python train.py --num_hidden_layers=14 --hidden_act="gelu" --norm_place="pre" --positions="rope" --qk_norm=false --attn_scale=0.125 --parallel_block=true --init="uniform" --init_std_qkv=0.0364 --schedule="wsd" --decay_shape="cos" --final_lr_fraction=0.05 --batch_tokens=[65536, 131072, 262144] --doc_mask=true --train_tokens=813300000
MLP neurons of a small language model. Each row is named by its layer, matrix (up: input weights) and neuron, and shows model dimensions 16-143. Each number is 200 + 30 x the weight over its row's rms, rounded and kept within 0 to 999.
After each neuron's rows, "fires after" lists the tokens most often just before its 100 highest values on Wikipedia text that the model never trained on.

L3.up628,185,181,232,217,220,192,177,205,204,163,172,158,195,162,157,225,274,193,250,240,176,173,227,231,197,192,162,217,165,188,223,207,197,198,217,201,177,181,256,222,202,234,134,239,194,242,214,213,177,193,179,222,161,170,206,222,244,168,239,286,185,248,234,199,166,204,175,179,246,212,142,176,179,204,211,199,276,160,226,246,192,214,205,228,293,152,217,221,211,203,174,225,197,203,225,248,200,159,219,216,156,164,210,160,193,217,189,197,205,221,237,224,174,199,221,189,181,215,190,220,172,215,180,207,235,212,188,209
fires after: "s", "os", "h", "S", "re", "ri"

L2.up229,198,204,188,203,207,207,216,175,223,204,267,182,209,197,171,228,218,221,207,141,236,156,187,238,223,156,159,243,184,175,175,205,226,174,227,179,214,218,209,185,181,210,197,233,190,165,189,150,198,259,163,216,125,237,197,169,238,203,291,215,191,201,243,233,164,220,191,189,211,236,153,187,227,173,182,192,179,196,183,185,214,249,150,161,212,224,209,237,188,211,174,141,168,244,206,184,170,215,181,149,158,196,211,170,214,227,229,163,156,220,134,227,149,219,190,157,222,160,223,212,235,212,180,182,141,196,260,198
fires after: "P", "A", "B", "C"

L3.up479,179,225,228,205,235,214,240,162,206,196,221,245,210,244,200,191,228,202,183,205,183,186,224,193,161,194,185,229,224,182,209,202,234,211,210,211,118,186,208,149,236,185,186,245,258,151,186,168,217,145,156,212,215,175,239,230,235,192,207,207,160,184,241,164,189,187,231,184,167,224,215,159,228,203,191,181,169,176,233,217,195,211,164,225,188,209,214,201,230,192,191,191,226,180,233,170,164,235,203,253,144,190,202,167,199,131,220,182,222,221,259,189,156,211,182,244,170,204,227,205,186,249,159,189,238,208,221,246
fires after: "K", "f", "M", "re", "N", "k"

L6.up747,204,153,229,224,185,201,206,163,194,258,202,239,169,195,171,204,186,177,279,182,230,162,188,205,208,172,194,187,202,116,201,207,178,205,218,159,153,194,185,195,172,190,179,199,229,137,191,264,173,184,226,208,111,183,211,216,224,208,179,221,197,176,233,259,133,206,179,215,233,186,191,219,199,228,210,169,141,227,190,184,237,231,168,161,266,222,191,186,225,203,145,205,235,208,217,215,219,172,192,200,166,234,157,156,227,160,212,191,219,192,169,174,187,217,219,132,221,215,193,209,251,163,274,154,170,175,191,245
fires after: "A", "ity ", "an", "P", " ", "e"

L6.up999,180,191,218,154,180,244,205,191,172,222,253,231,234,179,221,140,179,207,188,262,195,175,267,238,201,223,203,214,163,215,163,170,241,209,216,115,170,235,216,255,202,150,197,227,185,202,223,219,203,240,207,208,204,252,169,251,194,197,228,214,182,192,194,185,164,266,154,234,216,213,199,231,155,187,163,219,249,195,170,181,215,221,152,260,219,172,188,203,241,184,150,193,208,199,203,194,217,184,206,171,178,217,148,250,194,233,205,196,175,150,159,171,230,204,184,188,137,177,173,248,208,203,144,182,208,250,244,201
fires after: "v", "V", "um", "all", "u", "em"

L8.up234,193,190,166,177,189,172,211,176,186,231,190,225,164,188,218,167,178,215,183,198,195,208,259,209,208,190,199,184,207,141,163,152,164,216,218,203,271,221,168,176,212,231,175,167,192,179,186,187,236,258,262,181,208,232,164,206,158,199,188,204,184,204,191,164,185,204,202,194,185,203,186,197,217,221,197,181,207,189,262,228,222,234,192,218,236,210,226,201,213,250,205,175,203,235,191,255,212,172,210,266,189,202,191,231,165,201,226,210,229,257,224,158,288,177,211,225,188,263,193,232,201,220,191,212,282,199,178,228
fires after: "l", "ar", "c", "sc", "ch", "re"

L2.up648,190,221,176,207,199,244,200,207,159,146,169,167,192,216,203,220,254,199,215,204,228,228,246,167,197,221,139,215,183,197,203,177,175,223,214,187,164,232,212,185,156,202,225,175,238,149,164,200,217,224,177,216,215,211,207,198,226,193,172,162,172,159,148,165,189,224,164,228,134,226,231,168,188,242,201,210,201,217,193,206,191,191,166,207,174,159,190,216,200,238,220,221,202,179,241,142,166,203,203,175,216,250,241,168,208,175,250,173,240,207,231,183,206,196,177,172,174,247,212,195,144,217,153,166,225,160,184,216
fires after: "A", ", ", "M"

L3.up949,214,221,208,189,247,155,138,167,172,193,174,201,167,203,209,184,142,225,216,196,154,168,235,206,214,243,165,215,180,174,179,217,193,232,240,165,224,224,151,161,229,143,204,192,181,217,243,195,180,225,275,244,216,190,207,197,203,223,186,203,198,253,201,178,162,206,189,179,241,251,203,186,194,155,188,217,240,193,211,159,192,236,224,187,189,179,164,235,229,184,208,215,219,228,215,245,171,167,230,142,179,177,186,256,184,205,212,138,217,163,191,191,219,209,187,151,200,157,217,175,276,222,156,224,195,191,225,193
fires after: "S", "r", "V", "as", "v", "d"

L3.up902,200,272,196,210,203,239,201,210,187,197,133,216,254,174,188,219,257,197,226,147,207,141,205,217,199,161,195,206,180,183,212,154,224,260,242,240,200,213,195,220,162,165,187,176,151,191,241,167,208,183,209,216,227,177,195,182,211,220,149,182,139,208,193,197,189,209,179,199,230,164,234,185,267,225,200,196,178,231,242,224,203,210,152,200,158,184,217,203,259,196,202,281,240,184,278,231,198,196,219,151,163,202,236,239,250,184,221,229,194,230,163,167,220,250,177,211,224,165,232,142,260,200,188,241,212,223,239,186
fires after: "A", "D", "Ar", "ar", "S", "at"

L2.up698,235,184,222,190,191,243,170,182,228,212,170,261,188,189,128,168,217,237,198,228,238,192,279,206,225,166,172,132,197,142,152,217,169,207,195,164,191,207,167,187,204,194,207,215,219,233,225,200,169,165,209,193,183,232,180,195,225,240,195,174,222,190,176,225,184,172,183,250,224,218,205,187,197,169,151,243,193,169,166,262,185,243,221,228,242,207,177,232,204,132,216,220,203,182,176,216,221,224,161,209,227,238,242,232,204,239,230,236,179,163,221,174,173,230,245,155,186,195,210,190,147,213,195,252,242,147,215,188
fires after: "iv", "v", "und", "P", "i", "d"

L2.up467,197,176,207,218,188,125,180,198,202,185,187,195,219,243,160,197,268,214,223,168,202,203,165,189,201,176,232,161,197,183,189,164,207,184,185,195,208,191,241,195,232,184,208,246,149,212,180,216,187,201,181,198,208,249,241,187,231,188,191,196,195,214,141,233,221,213,244,212,246,204,204,203,142,255,160,218,187,197,193,203,180,210,232,232,215,188,193,252,195,192,167,167,215,218,211,184,258,166,216,190,246,210,227,212,252,204,156,117,178,263,155,224,130,155,174,174,210,198,200,205,216,159,223,203,231,239,139,199
fires after: "b", "B", "\n\n", "or", "s"

L2.up131,174,218,254,207,193,226,228,184,187,231,238,166,206,260,173,184,246,148,247,225,209,184,226,227,199,241,187,202,192,159,158,226,183,244,194,183,167,236,131,178,166,221,189,146,201,187,186,205,224,220,228,173,234,220,154,170,183,197,166,241,182,185,193,218,215,208,228,241,174,162,223,218,217,185,224,259,173,231,210,211,208,181,200,171,188,165,220,201,214,185,210,216,262,141,261,122,202,205,267,186,219,247,207,241,157,211,224,189,170,239,203,193,152,197,163,163,214,218,191,178,202,172,126,170,229,193,214,157
fires after: ", ", "os", "s "

L3.up191,188,180,157,215,209,183,204,227,224,210,192,203,243,166,243,224,218,165,177,174,162,168,272,238,207,195,234,196,222,212,226,204,182,188,228,200,189,159,202,215,174,230,194,182,217,175,203,182,258,145,218,226,208,204,205,250,207,208,153,185,238,196,199,198,163,194,205,221,268,267,203,173,205,203,173,206,251,213,213,205,165,197,199,175,211,221,161,129,215,173,233,224,195,236,217,262,156,193,262,188,190,170,209,123,206,183,138,229,156,228,142,187,221,187,189,239,185,186,185,220,218,171,202,232,182,193,248,165
fires after: "w", "s", "H", "v", "p"

L7.up775,242,190,156,166,212,213,203,269,176,247,267,219,205,203,197,242,198,231,213,219,175,165,198,171,191,226,200,204,189,177,209,230,195,211,186,203,176,191,207,220,216,182,180,206,243,197,233,162,187,152,161,153,214,175,215,197,217,172,186,193,181,194,200,202,203,138,246,194,190,191,193,194,207,178,222,207,230,208,149,185,185,235,245,226,215,156,195,190,180,216,193,236,193,190,219,185,229,292,249,155,227,203,179,260,210,212,216,169,171,230,166,228,189,138,144,225,205,200,215,246,248,170,188,168,183,260,211,209
fires after: "S", "N", "s", "e", "G"

L7.up778,203,187,239,226,181,232,142,148,217,192,196,193,201,174,218,236,224,227,229,208,170,199,240,201,218,255,206,192,181,193,215,184,183,213,163,230,171,193,122,212,134,264,195,191,236,232,182,167,202,263,224,193,248,243,193,221,236,175,185,193,228,188,214,193,162,192,220,211,173,173,160,227,173,192,213,225,185,148,173,199,184,258,248,216,192,252,245,234,190,202,206,224,216,196,181,225,145,241,192,199,192,224,202,155,152,180,189,191,176,181,186,136,196,213,207,156,251,272,224,173,188,270,198,173,199,222,194,152
fires after: "con", "'", "ap", "I", "p", "j"

L6.up156,204,200,182,190,241,217,178,172,212,216,194,198,226,186,192,172,216,283,160,197,169,187,187,187,188,190,228,152,190,175,203,237,184,202,161,202,180,213,242,223,179,211,190,204,172,205,245,218,215,173,208,164,233,190,241,196,219,217,213,202,221,219,166,173,150,190,217,224,132,223,172,137,178,224,219,241,198,207,174,220,156,186,259,203,204,181,201,323,174,188,184,205,203,183,209,207,173,216,277,207,165,215,252,128,201,195,227,209,196,199,205,228,196,207,170,189,192,173,264,219,194,174,223,213,147,184,138,214
fires after: ".", "|", "\""

L6.up479,209,263,198,187,248,193,192,179,221,216,221,148,177,225,222,211,229,185,160,199,193,226,169,194,239,218,208,240,248,207,222,211,231,178,215,165,217,188,183,229,228,244,187,226,213,170,201,156,187,194,245,215,214,205,201,186,205,185,203,182,159,190,137,197,178,209,211,141,235,214,234,197,131,171,184,232,244,295,248,190,188,233,175,186,160,203,208,160,184,196,189,141,201,205,159,229,260,246,199,225,166,193,202,208,222,168,185,185,221,175,157,195,152,207,201,157,134,224,243,263,246,166,266,207,213,157,170,166
fires after: "g", "n", "G", "ou", "B", "v"

L3.up490,171,208,241,193,175,208,190,197,195,189,165,220,208,177,167,225,238,223,225,155,165,174,147,216,200,215,172,230,125,207,242,195,186,217,222,259,157,177,179,187,178,147,232,198,183,222,250,172,209,232,216,222,194,220,199,217,215,239,204,197,175,237,234,197,199,179,188,134,225,250,203,209,240,231,190,173,202,254,190,191,177,247,248,228,215,208,201,206,235,193,168,144,225,210,249,229,211,200,233,171,255,196,183,252,170,193,234,234,171,198,216,212,153,201,179,170,158,159,203,204,252,184,153,220,200,138,219,215
fires after: "An", "or", "ul", "S", "A"

L6.up774,201,156,126,223,189,208,177,251,177,193,191,198,157,172,247,206,271,205,207,168,187,210,158,196,197,193,243,221,114,234,180,194,157,216,205,251,162,194,176,180,209,202,143,221,233,248,244,228,162,200,244,168,277,172,230,163,199,242,218,203,255,209,208,166,162,190,218,179,191,169,227,222,154,183,172,183,210,187,136,192,201,185,213,226,257,225,193,186,211,236,179,173,191,180,178,205,220,214,228,203,215,206,196,180,205,175,193,210,199,212,195,212,199,178,236,201,161,174,247,161,160,210,218,215,194,180,182,191
fires after: "ic", "e", "w", "F", "re", "f"

L2.up387,220,141,231,164,246,178,222,222,156,229,188,126,253,213,172,228,239,155,158,198,209,177,161,230,270,187,199,173,151,237,188,185,217,231,202,235,149,193,235,235,208,184,224,240,201,206,206,208,181,164,200,176,190,206,222,215,183,171,187,195,147,238,159,212,201,149,204,192,202,238,202,176,163,226,193,191,161,237,167,245,196,245,162,198,184,226,187,180,230,182,195,144,197,170,171,177,180,177,134,216,203,258,170,238,218,210,165,217,128,226,227,236,215,151,157,168,222,197,243,191,214,182,192,209,204,223,205,185
fires after: "s", "is", "b", "es", "ab", "ers"

L2.up321,233,210,206,163,172,201,231,208,223,243,208,206,158,229,188,221,178,156,149,206,184,169,246,234,199,208,159,175,197,171,231,235,219,252,178,169,205,192,145,180,192,208,211,225,202,172,165,177,179,214,251,228,170,185,225,207,197,180,209,202,126,208,171,186,205,185,226,166,172,203,245,223,194,151,244,196,205,219,182,220,246,242,202,232,201,196,165,146,226,208,210,233,187,187,175,199,257,178,254,128,243,236,234,201,258,148,214,230,142,209,214,232,171,203,167,275,196,174,182,226,255,179,210,234,174,219,208,198
fires after: "s", "S", "en", "us", "es"

L3.up235,202,191,223,193,208,190,243,201,192,179,172,147,196,252,149,230,139,207,230,224,203,205,126,168,213,212,216,218,207,162,248,169,191,193,206,163,193,198,229,256,238,221,216,152,235,220,230,202,160,260,194,201,218,243,179,244,184,225,198,165,193,241,153,213,205,223,219,199,198,137,185,202,194,192,203,255,218,248,215,214,182,198,188,175,213,190,133,216,237,218,162,224,148,230,185,226,224,186,248,259,218,164,212,206,167,180,151,199,192,212,148,213,176,202,218,195,155,137,180,195,190,200,171,260,193,189,210,228
fires after: "c", "h", "p", "H", "f"

L2.up905,177,200,162,199,198,165,195,204,199,215,244,254,197,213,239,196,149,196,218,221,204,208,147,202,176,158,201,214,216,174,168,177,231,190,248,221,195,250,160,173,203,193,311,258,204,159,224,226,161,210,212,164,251,133,173,193,183,222,131,194,177,239,190,172,240,211,218,260,177,213,173,203,216,280,255,213,211,180,230,159,182,192,182,204,176,210,178,137,207,150,162,197,169,236,190,222,193,259,221,254,185,213,124,219,165,169,157,221,207,152,241,178,206,136,196,216,203,179,203,209,220,190,204,162,198,156,202,151
fires after: "W", "B", ") ", "p", "F"

L2.up1002,181,205,161,142,175,198,225,203,280,196,210,226,201,232,237,170,173,168,197,231,221,171,255,232,187,230,180,196,232,163,185,224,211,206,127,246,215,218,230,170,204,219,188,228,148,168,221,207,147,212,185,187,218,175,203,205,220,158,163,238,138,236,187,202,200,226,127,204,229,139,204,218,190,139,222,244,212,215,156,214,174,173,157,237,216,187,179,213,223,231,218,181,235,175,188,227,247,200,220,185,218,188,201,239,224,182,158,225,209,203,204,190,199,143,164,230,221,193,199,178,221,192,146,208,238,161,199,205
fires after: "G", "g", "y", "en", "og", "S"

L3.up1010,172,177,161,265,230,222,199,192,160,220,201,231,166,188,218,186,196,183,194,168,184,202,198,192,215,168,214,243,228,223,197,178,161,187,192,176,195,204,190,211,227,234,196,190,201,220,218,214,237,136,190,208,240,165,195,169,161,207,210,193,213,183,168,174,219,197,225,247,219,184,169,194,191,227,241,244,255,185,204,235,204,170,168,231,227,175,193,154,167,236,124,179,186,203,248,218,156,247,272,183,202,163,154,123,258,174,167,187,149,171,203,210,232,205,192,195,197,161,258,220,141,214,172,184,220,191,176,165
fires after: "f", "v", "w", "t", "es"

L6.up428,158,173,247,238,196,224,252,171,234,199,231,146,174,198,188,213,217,198,227,188,179,231,167,186,182,180,134,223,182,192,163,218,196,230,214,188,174,206,180,185,177,196,178,187,179,181,177,210,208,217,166,202,143,189,172,218,179,189,173,216,214,186,181,176,208,229,211,210,167,207,207,165,227,204,202,209,200,223,219,204,243,219,245,207,197,199,213,202,247,179,165,236,212,212,260,251,192,159,151,175,242,223,187,155,200,263,236,187,245,253,217,201,213,223,220,157,206,200,224,180,130,175,179,248,273,214,156,250
fires after: ", ", "is ", "ed ", "by "

L2.up981,211,193,196,232,199,210,218,162,207,195,217,206,152,226,233,217,213,238,208,175,234,179,206,259,231,163,184,205,242,197,164,204,249,191,188,189,211,208,173,160,214,160,183,269,196,217,152,212,189,196,179,176,211,205,205,209,252,209,148,222,200,219,137,183,177,149,162,156,201,196,253,162,184,205,245,225,209,250,214,213,174,213,181,184,184,170,209,210,233,160,226,192,188,191,188,213,212,232,168,149,163,196,198,206,241,216,195,242,193,201,160,177,206,219,232,149,146,198,168,172,192,214,189,212,184,154,213,247
fires after: "tr", ") ", "or", "M", "R", "S"

L2.up937,211,157,166,197,148,222,202,188,243,230,241,199,159,160,207,220,249,215,203,255,177,251,244,230,256,214,193,139,197,236,176,246,240,178,181,223,182,176,198,167,193,194,174,159,265,205,228,226,147,232,184,227,221,211,206,213,223,188,196,211,114,223,169,199,238,234,248,109,235,98,241,207,218,222,195,196,172,188,196,227,225,219,231,218,194,154,206,167,204,171,222,192,253,178,204,176,188,206,214,194,243,214,160,179,239,186,218,230,177,180,183,224,184,140,190,232,216,189,226,200,215,215,183,136,188,198,194,175
fires after: "s", "S", "was ", "to ", "the "

L2.up767,239,162,245,215,170,251,168,213,238,184,139,140,219,191,143,220,214,182,212,211,257,179,250,217,151,186,179,218,195,201,215,207,205,214,201,224,143,164,156,202,211,162,213,237,235,248,218,180,213,199,185,200,146,202,167,155,211,231,224,186,160,240,191,158,202,235,198,210,205,145,210,229,225,233,200,193,254,264,239,228,200,227,155,183,235,148,201,227,206,192,222,201,223,247,212,215,204,215,140,161,142,159,221,191,220,165,193,236,146,174,233,226,117,233,197,187,187,218,189,216,240,204,109,203,204,186,242,231
fires after: "A", "N", "O", "S"

L2.up742,203,101,199,234,221,183,205,210,141,170,185,197,182,207,241,193,202,176,214,117,191,200,200,164,160,213,185,220,192,219,179,227,230,245,238,158,195,204,228,208,220,183,190,200,198,207,273,194,154,222,171,223,232,259,221,201,198,158,173,227,204,115,154,180,221,147,185,208,181,165,159,170,209,156,225,199,216,172,187,188,189,184,225,218,249,187,192,292,193,174,188,215,188,201,221,191,193,232,228,208,152,188,205,208,201,227,135,234,193,135,170,209,148,180,220,218,195,233,188,227,138,168,147,120,273,166,192,180
fires after: "==", "===", ":", "|", "'"

L2.up298,197,156,194,251,198,188,168,159,251,193,215,171,209,133,214,207,150,213,221,207,192,168,229,231,234,231,186,181,183,190,176,270,236,209,165,170,189,229,136,141,215,215,182,182,196,224,198,210,187,219,236,207,164,194,233,174,224,161,196,211,193,169,181,200,149,165,161,153,240,198,169,192,223,199,197,197,201,189,198,189,247,231,173,187,203,243,201,194,228,208,193,197,198,166,215,149,159,226,221,129,240,174,210,170,172,195,247,128,203,197,204,213,183,115,150,198,155,224,212,154,227,205,213,173,133,204,218,197
fires after: "P", "S", "G", "g", "J", "C"

L2.up356,234,228,149,193,184,180,228,172,254,164,212,184,155,226,164,233,155,190,218,205,221,174,204,193,234,248,208,222,243,190,176,194,262,148,209,200,234,201,187,225,189,226,196,173,174,223,195,207,237,197,204,161,188,171,179,165,264,201,190,225,192,227,173,186,179,186,197,200,154,201,170,221,224,204,231,203,204,264,197,193,185,163,165,252,182,202,205,196,217,166,199,97,165,243,166,231,191,205,204,170,198,229,204,207,227,269,206,196,179,218,138,205,204,151,169,165,138,215,186,213,241,187,216,165,183,179,207,213
fires after: "M", "m", "am", "S", "J", "the "

L2.up699,222,218,150,230,270,225,202,196,208,218,170,200,267,196,117,206,171,185,214,153,194,138,177,222,166,238,173,246,215,171,196,228,232,218,205,139,256,245,207,222,164,130,203,156,162,162,173,177,200,165,180,198,187,196,166,247,177,181,227,187,204,217,210,221,183,192,187,215,157,204,173,203,221,181,214,179,187,211,217,226,182,219,131,202,161,254,244,189,198,197,193,232,166,177,176,205,252,189,193,175,187,195,206,201,228,215,236,164,212,138,149,176,167,245,148,210,213,173,241,173,223,144,179,217,188,202,234,206
fires after: "P", "in", "A", "d"

L3.up219,170,200,188,211,216,201,176,218,181,222,152,155,215,198,187,215,253,190,162,245,218,208,226,172,190,199,206,211,206,189,163,197,198,192,188,205,221,236,177,222,159,220,163,260,230,200,159,253,209,201,217,224,164,138,181,217,223,171,239,228,201,217,193,187,193,165,248,266,210,245,276,217,194,206,222,242,220,216,167,211,237,184,210,239,151,157,191,174,228,142,215,202,235,259,193,284,225,196,181,146,171,184,141,237,163,164,221,213,173,211,203,152,200,233,197,230,214,166,247,167,237,176,172,212,157,207,199,185
fires after: "R", "N", "F", "was ", "-"

L2.up510,212,204,239,228,250,223,144,191,164,203,201,202,207,236,239,171,203,154,192,179,175,231,268,214,208,186,196,220,226,207,163,169,222,173,202,169,202,166,181,234,180,264,212,269,210,218,205,245,151,179,217,182,147,187,208,218,215,175,252,145,213,175,228,210,263,205,195,201,200,229,192,152,248,190,197,267,183,192,226,193,189,184,234,200,222,201,199,201,165,238,178,202,263,247,244,168,146,200,205,208,177,202,199,182,219,163,208,226,242,184,185,241,210,194,244,188,196,211,203,229,200,188,156,188,235,236,229,195
fires after: "pro", "tur", "el", "si", "g", "I"

L6.up36,206,172,171,214,262,175,209,184,198,210,193,200,150,205,197,201,193,180,200,235,207,200,254,210,178,193,156,176,219,199,226,167,155,227,220,276,174,189,215,215,219,203,216,247,246,236,216,217,162,174,185,206,174,203,182,174,163,226,176,241,156,182,213,182,204,209,180,208,219,196,160,203,212,194,166,121,208,236,247,242,207,178,178,217,245,156,184,209,184,215,152,234,221,234,168,227,145,251,199,177,182,201,204,224,222,163,191,221,223,189,248,155,195,225,220,193,196,191,213,220,209,163,163,127,238,231,151,162
fires after: "W", "B", "c", "T", "a ", "il"

L3.up571,159,216,174,235,265,197,161,202,206,143,212,206,188,198,251,220,264,178,209,258,199,144,216,155,171,176,199,231,194,225,229,163,186,234,216,214,232,193,256,204,243,234,195,191,157,192,247,217,170,186,211,181,192,172,251,181,201,191,205,229,157,219,165,209,227,136,167,194,197,203,195,201,179,194,203,116,225,145,236,230,170,190,195,184,272,191,181,238,212,225,254,205,275,236,234,220,205,243,175,182,197,180,166,198,207,206,220,152,158,206,204,236,227,187,186,246,143,209,207,190,210,220,177,213,157,220,230,222
fires after: "s", "is", "R", "g", "t", "S"

L7.up498,171,221,173,237,224,210,161,186,182,249,199,219,191,154,203,202,159,254,185,190,192,202,177,169,173,175,190,159,201,222,241,218,221,253,188,263,232,222,274,216,179,221,192,214,187,216,239,170,222,190,229,159,251,204,253,207,185,235,239,204,177,222,217,192,188,186,239,150,183,200,174,170,222,234,226,256,245,215,196,230,175,184,248,220,255,212,209,376,201,216,163,235,178,218,192,218,187,181,252,234,165,231,266,166,206,211,241,199,184,212,223,218,234,233,177,177,148,179,232,215,189,131,243,175,222,202,129,217
fires after: ".", "|", "\""

L6.up681,218,193,215,183,159,222,195,151,189,205,178,258,174,235,222,148,192,281,228,207,231,139,187,223,198,164,174,253,204,190,176,180,222,276,206,208,192,220,172,221,257,195,244,222,210,177,198,206,221,191,232,185,205,219,171,207,153,254,208,145,227,175,176,154,191,196,203,170,170,251,198,192,202,184,266,194,220,182,208,161,138,245,178,196,246,225,177,171,228,226,168,164,205,258,163,218,219,185,240,205,242,210,196,254,180,226,210,230,226,159,210,203,232,196,202,173,160,172,199,231,158,210,197,241,251,201,207,147
fires after: "ar", "g", "p", "c", "a", "ed "

L6.up442,192,165,190,230,268,235,191,192,245,195,192,176,165,231,194,155,158,199,216,154,171,223,206,214,243,194,177,222,194,156,206,253,210,237,196,188,161,176,151,240,241,181,159,203,219,187,174,137,202,186,185,230,204,183,238,236,210,119,277,227,151,178,205,188,238,200,204,199,201,217,259,220,181,158,254,219,227,223,240,192,175,231,231,232,251,190,162,191,258,148,215,193,178,188,168,186,188,216,203,147,211,204,197,228,205,238,214,174,178,244,188,229,198,178,177,177,229,166,204,205,188,254,212,269,182,201,261,174
fires after: "s", "f", "es", "n", "="

L3.up850,193,191,231,203,199,189,168,180,219,219,249,219,207,193,186,244,249,246,137,175,175,172,145,229,225,222,207,227,174,181,215,181,175,246,202,209,197,214,214,218,166,252,159,227,215,188,160,203,199,175,233,221,144,233,214,223,193,260,207,247,204,188,226,193,184,173,243,228,201,159,164,208,183,142,214,196,207,123,196,218,197,218,180,250,204,166,196,268,169,160,176,219,172,176,174,268,218,182,188,180,179,203,217,218,203,162,216,200,169,192,247,159,173,211,169,239,270,221,150,210,215,178,206,202,233,235,170,234
fires after: "A", "e", "th", "N", "Con"

L2.up890,221,168,242,175,209,223,186,221,250,199,217,135,241,189,277,158,237,138,196,206,242,202,196,207,170,202,201,226,194,213,187,215,201,142,190,189,246,288,168,190,190,188,177,215,229,248,174,230,206,228,217,209,226,218,181,164,211,242,235,192,257,187,125,240,178,180,202,207,229,198,197,241,242,174,251,203,218,257,182,191,193,219,269,175,188,177,227,225,182,227,199,129,200,268,202,169,237,143,227,158,162,211,168,172,237,217,181,155,172,160,184,216,193,193,177,185,149,211,235,242,193,185,234,202,183,183,181,152
fires after: "eb", "J", "c", "St", "B", "g"

L6.up14,189,217,174,228,217,190,160,171,183,236,179,213,230,161,166,173,154,253,178,179,184,174,163,182,179,165,166,149,194,216,203,221,219,214,171,241,219,221,230,191,164,227,197,200,161,180,233,189,203,166,186,152,236,224,230,183,195,218,228,208,197,238,188,167,169,188,217,172,162,212,151,157,202,217,232,265,198,229,189,216,178,154,224,208,226,175,203,296,187,204,154,204,184,217,206,195,186,184,277,213,176,219,250,150,209,167,216,192,181,190,236,220,218,231,158,182,135,178,231,205,161,128,219,177,176,198,142,192
fires after: ".", "|", "\""

L2.up304,220,191,162,275,309,224,225,203,245,144,216,138,207,192,135,196,210,179,186,189,215,220,178,196,245,221,123,158,162,161,247,187,184,177,162,241,204,184,209,167,176,209,220,179,273,149,182,189,212,230,210,193,206,174,176,216,187,228,196,215,146,201,176,195,197,198,155,191,206,181,181,178,243,196,192,275,218,186,199,150,192,268,214,208,169,172,197,223,220,189,224,192,206,183,185,196,174,241,103,180,162,186,203,234,178,197,187,162,204,220,169,190,219,177,241,229,196,185,220,230,166,222,207,177,177,218,202,191
fires after: "T", "St", "D", "B", "e", "sh"

L2.up332,167,221,161,232,163,195,176,173,223,171,229,168,198,178,260,189,272,219,253,198,218,189,223,174,170,220,244,233,189,187,187,207,255,211,208,190,221,254,230,195,187,219,195,216,209,195,253,134,195,238,174,218,183,180,242,243,237,186,187,206,222,196,201,197,198,226,242,216,220,185,238,179,243,216,180,197,202,150,223,220,176,171,164,210,263,179,184,251,206,143,176,193,220,211,220,131,242,224,177,201,215,176,164,175,221,160,220,183,204,198,204,195,193,170,214,194,153,184,224,187,252,235,210,155,155,147,191,225
fires after: "ut", "re", "t", "te", "g"

L8.up108,195,215,203,171,226,228,184,192,159,217,200,171,188,279,226,204,162,222,229,183,189,216,193,178,199,147,162,194,261,214,250,167,200,240,195,157,187,219,176,228,200,227,255,183,226,147,232,163,213,262,168,178,194,291,214,151,177,180,158,200,194,220,170,146,204,231,239,221,212,230,148,175,230,256,180,189,263,221,251,212,172,234,200,188,246,177,187,199,188,182,196,233,220,221,166,212,206,217,174,195,178,189,193,205,172,193,210,211,250,198,225,187,186,211,195,211,210,201,178,154,196,187,158,164,187,151,183,204
fires after: "c", "l", "p", "o", "B", "ar"

L10.up913,241,169,197,233,236,248,175,229,216,205,223,165,191,172,218,204,148,218,157,255,240,218,208,199,209,192,144,204,184,187,196,195,172,206,189,251,210,189,173,173,214,192,189,218,225,152,198,218,202,204,124,228,269,155,143,205,169,176,199,224,217,246,197,192,227,148,215,157,179,178,203,209,234,221,246,191,180,212,177,210,199,179,241,187,167,249,205,202,144,191,181,193,196,177,190,195,181,270,172,176,198,214,276,212,179,209,176,181,206,232,228,198,175,222,174,174,196,242,167,255,182,261,208,226,241,231,186,212
fires after: "m", "M", "J", "p", "T", "B"